Part of a small language model's weights: tied embeddings.
MLP neurons of a small language model. Each row is named by its layer, matrix (up: input weights; down: output weights) and neuron, and shows model dimensions 64-159. Each number is 128 + 24 x the weight over its row's rms, rounded and kept within 0 to 255. Numbers have three digits each.
Before each neuron's rows, "fires in" lists the words (lower case) most often at its 100 highest values on Wikipedia text that the model never trained on; "fires after" lists the tokens most often just before its 100 highest values on Wikipedia text that the model never trained on.

fires in: "the", "s", "its"
fires after: " of", " as", " was", "'", " is", " became"
L13.up199:130121135112115167135077135106141136141094140111155160109121161087160136110131134098140102110107119117120138140129084126129136140136135161105142128168129137123132106066117137147099113096126151128122106145147152125131111105136121161117167148100129180117146099145154134098113059143165135126
L13.down199:107114174074094210152096148148141115132064117173124118125106117124119103114113107113150093149138115111155131170120112141117126129133114136108125108138102102158076118068104133126150134150139174119092121140119188126128143143112152133144117131123139149141143084147141124101120073154114156150

fires in: "including", "as", "include", "included", "like", "of"
fires after: " such", ",", "s"
L3.up279:100113123132119083106077143110145125109140142123103125144131123139140140116107128104095167141145146144148117110129151125178189123156120129149100106115135132151150097132087076126090099117155131151113162142115138110128127160185161120129107103144129176157156152153090146148174150122126123125
L3.down279:168156149147103124105124109137116083164108170138134159132115119085177116139126117125124125106146129122159117105102129128149121109167117124168110141107170162164140106144117090125132114096076140133168157139071114126132111154141149168116143082123119156168137079134115125152173120085098100138

fires in: "the", "a", "first", "of", "s", "director"
fires after: " as", " the", " of", " one", " became", "'"
L8.up309:130140184136146141131088169121140112100142132097131164139143140049116106148125132114125096161103152146138138100120143130107140123158111161108141124158141136166112115114100156144133108116132123142152133106116152129081089153153141142110140121125111154085128126154155106132139073107165175163
L8.down309:082164148134161171149117148088132133129144137126091140151194159120136095117109125119136088144096129097153124130089122099086107140133100108123102141154128121129155127111091134118143110107156122104109139178142205099077143114136120146124150134113167134114090106174103146119099085150167165159

fires in: "in", "a", "not", "of", "also"
fires after: " is", " was", " one", " are"
L6.up184:077154147152149129147110178092157142122146125105189123151131121082140093125128150118132076109090153106121103082175126117090133152134130157127103129170116116093111073105118142150124140136139091128103167113159145107100104109126138145128139109144108180128136094125155141128161110091132191139
L6.down184:133097146094115105147150063090143074143116126093124159134127116145178096140157101136117148123095117103173122151148095142166156149109102107120132135122137154141150158153103073105130118137076118133099137169102098144137172166118113149088139142158112110133199094104087106140141149133142100143

fires in: "s", "his", "of"
fires after: "'", " his", " During"
L6.up40:098124160127126135082148144119112133107072132087115137126107122101134126166142158132140166176117188128126123091125120127090094101109079121083120160129124144143117145153155134137143148114077119095099127152121115157145129085156093142153096137146078119113165157125179127123122109110124140062
L6.down40:149103162126190141123113132125120128102100119134107137116119108138070117141132142108128116135067087125158148132133140128158190114160121164137118112127142089142160122131131144093102117160161136133084084097097125113186132145132149137115125153124165162092135114136114115122141147131116152167

fires in: "s", "these", "of", "its", "the", "military"
fires after: "'", " of", " as", " the", " As"
L12.up149:099117141157137157131126147109132112099110094125103110139145170102132112101155114130110117132146153124144143095093180142125163147176053149120123115144145130132111154120115148138129120074146137149129129114152155107108089115139144140111082114090128138133142115191164164120108102124134114117
L12.down149:125137130110114194148126145188185134165103068127128087132111123100148137159135164141114096123110099131118146160131142140155090156127113142109145135171128100133136115121103085110100088172143124079122116114136143129100159138121109150121111150149158111161142094095163121113115157144105142150

fires in: "of", "and", "goals"
fires after: ",", "s", " daughter", " son", ";"
L3.up114:149103146131133102139090119051124148097129123125137118145158119118140163122137168058157092143121148158137127138099116145133163123119119154128120125117184115096131123119126139157099119142128121097114167148139119158077101150188115114148138095096127153149175123121152104123148128161120073102
L3.down114:125078167110145091124100140147122111150147155142152160146141115136123117111139142123121140127087127097115146115114130129143164163169140132127104149145125110101134153148087063128100128150103144157109143091158130111126138106181130103108129119120146149165129156147111102153082119158101124098

fires in: "first", "lost"
fires after: " the", " his", " their", "s", "The"
L3.up225:121136122111140085142123155104128120151142158100119083144153108130154152085168145183153138147143129092122140153102134134130085128108150132113116146131146119112151181093109121158071142155143132069141137123139153117117117143148103156154094130126136097112148069154114152151147136141123083132
L3.down225:054091099146172159159132119058137104139144179123113141100174144117123081116139150099161159153146180138129125148123104115146152135120101122088143116136109154124140165096117125160095142132142129131143168135134145131137100149177129101114131121102111120113136107136112107107119124136134122086

fires in: "the"
fires after: " at", " At", " on", " the", " On"
L10.up33:107177121138113123123140150180107105145126073107148154146112133157103110110111124155117125110105113121116146100139102154104161175126141152098141119116096113099086097147101131151100144143071112157094153117150106130115103090154121111131097161104149140096143150144143091151118119111151102128
L10.down33:130088128146142104183127163113135139122187144124117162106138115123135135111106109165074126122114147116075152108112109078088140126134111176122131160117132173118168123135137150170173169101149128118103099133125133149129157096117128142126144124150133157112137117163130104157144161113126118105

fires in: "but", "held", "which", "this"
fires after: ",", " In", " in", " of"
L15.up601:123118133146073118079114133109145092103094181154162145135204171126092149111136105128114080120117099155115125141138114138079113132138121146142125091124108131141135148124106119149178119141124145109131107133137179114145135110151119100176141158087113093117106122148086136149113111156135105144
L15.down601:116175137118109141163141096124142112142149106068093148160119148145156117150143067170105187113134116121167118154115150126159108117157097094123137169127128151162137125135089082146105070114093152132119098119122113141097152104139155109112104121135145161104133143128134080121126152125161118104

fires in: "to", "with", "of", "is", "be"
fires after: ",", " and", "s"
L9.up444:125112115123109131132135118098139134119146105145105125174168110119116142113095152148107066115127126126149143180144111137130124130144147107122114151125104105152108146112114144088142161168112167122058166123160133152143142123167114133103182100095095115142160122146088123136132149155112114149
L9.down444:083138163154106168119163116128139139189133105112130119141117133125124125092116162107145137139121141098123085094146170133134135098136103136091122086119161180133164119152096104109135100125121095146191102128113119125144095143100133124098108142145126155106109127114155173156134122105139113114

fires in: "a", "an"
fires after: " as", " and", " is", ",", " also"
L12.up238:084107129148173117093154180154097132081125152143149152127122145085124149155154141152121087102136123131162129099095135115127114090130138116100124157137141140191093119114128111133190122134139113143106128108090163084131094153178134152096130125131098142178120119138098080124145166085164121089
L12.down238:133133101081119109161140126120152123144128159113126083138096109156110126146113102080140164097112124123120132187167110098101106158138108145150093141129200150121168092152126055131151112141140140115154148132166130131120084100120165134160133133123129116118134115122169131125113092152106131167

fires in: "also", "which", "this", "it", "that", "such"
fires after: ",", " (", " was"
L6.up62:156122082103112148163145105103118137116138140110144167149101135104140114158119105156107106138099164119149123110110132157155142156119102143115144082122130154160095142083121143120135130126130162096138116177131168123143118109165102142129082127104125128118163145085124189079111089112137127120
L6.down62:162132125147093171148127131124154158145124147149101117116121134122089144142153116115099110141178122119131120128152099134151138136091123125078131150081150149176130116060099144133148142163139110095078103157144125120121118118162099108127168126122128118126141153110131134098106127131150130133

fires in: "a", "new", "australia"
fires after: " is", ",", " was", " Western"
L5.up121:136123133123118147109157195145120104126117181132120174133127116112112166144159105129118107067123166114153109114162120106122088104172163128145084157138145106131131100131126100131108115096121060111139112080143142108106111145134101121130162134140103127091152128120147119120134086162152110143
L5.down121:126108156099095152184145097198111119139165113111129143130146118102115073133140153077114110114107117128130109168099145131141094115119113148116121128128100179078115147141144090114135093107131112130165112168152163116117120137106110155140138121131117128150126080111138158120143145130114116164

fires in: "s", "first"
fires after: "'", " their", " his"
L5.up315:089157100122133134152119180135153121105128103111143127121139134106114165139111112106103148135109190131129127159141131105085126130122143054078123125097102133154115164124094107113158107128146149134145128176125138120115115100170128129121122110102141138121154139124158105135106088160141139114
L5.down315:132105135091169111122159102148113139142116119100104115149064123108111162125081128125133093099105104122166097088155096117149152127128112141107132136180153144137154139187177145106121147138094136128142116108128137075095109135128115108127157143159147124101127116072104095124119163135149157125

fires in: "0", "1", "6", "2", "4"
fires after: " (", " $", " #", "-", " −", "$"
L5.up204:096121139115130133170153080121148168144101122123141131175164132134140123159094144163117162107118159162137143110118118152144137136127135099174100100151155098145103147128105104137126146127103144098103129119117089118113138107116148135134113111093110157119129166136115144156133145134135111131
L5.down204:134123138123108114168170158165125124096110134116130119083119116129141139141144124100147159168150105132127141136139154094115140102098067138095114148108132149180121116115140100176107124094128132148121142117126080146108120133106147100117159122146089170078120105121140114118152123108159143127

fires in: "the", "an", "more", "his", "her"
fires after: ",", " by", " and", " the", " with"
L8.up114:134109152148162122132133139139160132205161123114128159148076086105100142136134081145104166132171114129114134095125095103115140156161121167122141151101152149121099129155130154137110118142121104094074122112133118137114109109128101106145136097111143138101157144132173137158142071154139105121
L8.down114:098079122159171119113120096140103106095138131144129119092155167156118099149140129159106115078106163124134127156125156149141142114114128058108112138154106145133104141124120110085129159126186071157131122151146128107149156137134099130094098163120133099112106136175110104071140158111095135139

fires in: "and", "which", "from", "now", "she"
fires after: ",", " ("
L3.up441:152108093148117105171111124114162139131139133162127153150141147130137198178158126128140135138146142148145142119108085115154140122133128090102135109117106141102086104149113100171146119117112140112145161130154162138111162107171149075141130110133130117151130151115118113110097122136122108119
L3.down441:107185140130127150158117170110185165136113111142181139113113097163139091124103119110090129115077136098133129122134131113120142121127157103131135148102131114159081144097142144102131148158104148120078149085128090132092128093108133155152128140156153154098134146141093128106121097089157138111

fires in: "s", "the", "such"
fires after: "'", " (", " and"
L15.up366:094133140122129106111105156113105162085101105120161139126134147154111131064133103146121081109131147122116134138117128107127129131119063126102088123154116101145111151099141152127119094115125122184148125111098149141153120156143114128159151116126166174080164106136133142171142136130109113084
L15.down366:112129147105117179152132115127131151115077129075141118118089110107133157160128127097140152125154151107143072159185118147124132126126126123124096160137150158084133093182178111158132122124129109129129084157152163079138132142134160138100085110106122131164144110131148096103152085089154146145

fires in: "a", "the"
fires after: " as", "co", "ali"
L8.up257:160138152157107125142128123136089095092106110128148151161140106116135109142176104143132107124127197095145157103110117137138157103131127111131119137158111152143138165134119121132136128118160144114112088101121137118149103138127113149097126149166158119099172108139135110092137116114108132174
L8.down257:146173144120143176139098099141123157178148123140129130105144131096168104113147111120157124157137187131153107109099085136132127129130083162159117174129110087105147113129131106106155112117120102116146110171113097130108149146075143135144111095123178140139101114105084130104136096151130175151

fires in: "1", "6", "5", "7", "3", "4"
fires after: ":", " (", " on", "|", " On", "On"
L12.up343:132140138122199108131122104094135097119124117162108172154150142118111149127109138122104144142123148182101115131078146140095111145077159119125157136150142129128120130150132137114105212113152171149101121115165132128124103177104154100148088146156096132109133129129120115104139114124095189127
L12.down343:152119109114117128172142134142123168175122151092109086126089136159134123138127113124156176087133140095133189103156129160133127119128095141170137103136133127172137083162125138102072132130158091147187127151136096103117107109115092072091152126126139135129128093129127130163130105140129097178

fires in: "the", "of", "more", "in", "what"
fires after: " (", " one", " the", " \"", " in", " was"
L5.up429:080121174093093150169108136116100139183112113095099139147117148112125096099161128128118136172145127143132126135141133103101126167139149178149134133160129115135108129075108144156170159135145108102141154162128117141173113068114117120109137088091103108140150101117102166127134082105157156151
L5.down429:163100175150136114119092123110084120139131126119128123137128145141110089127118145122103129122096128151139153134139111105146152109180114089099088110165105132105128130090121048118100136130143141140102088128119156134092091136117116181140102137118154175106162107141185125151130114161115119118

fires in: "which", "they", "his", "these", "it"
fires after: ",", ".", " of", "-"
L3.up514:069102165175136136177094154143129147113138147129146155155164146129101181105129097093102126143147111170168119088088097091118100105173153115121087168122119091155136160130115109088148121112086153087125149130113160152111137137101119135145104170111152134118153127083116118116123115107158168161
L3.down514:152075143157149152128128159114125125094127171110126128133142122109166122077131077108166090131105142127114137108090139148145129050154171121142136139143130116148153122153103125119148120126128162122131136114135104061161125135132157098077133156161168131134123110102127172170133127129131141133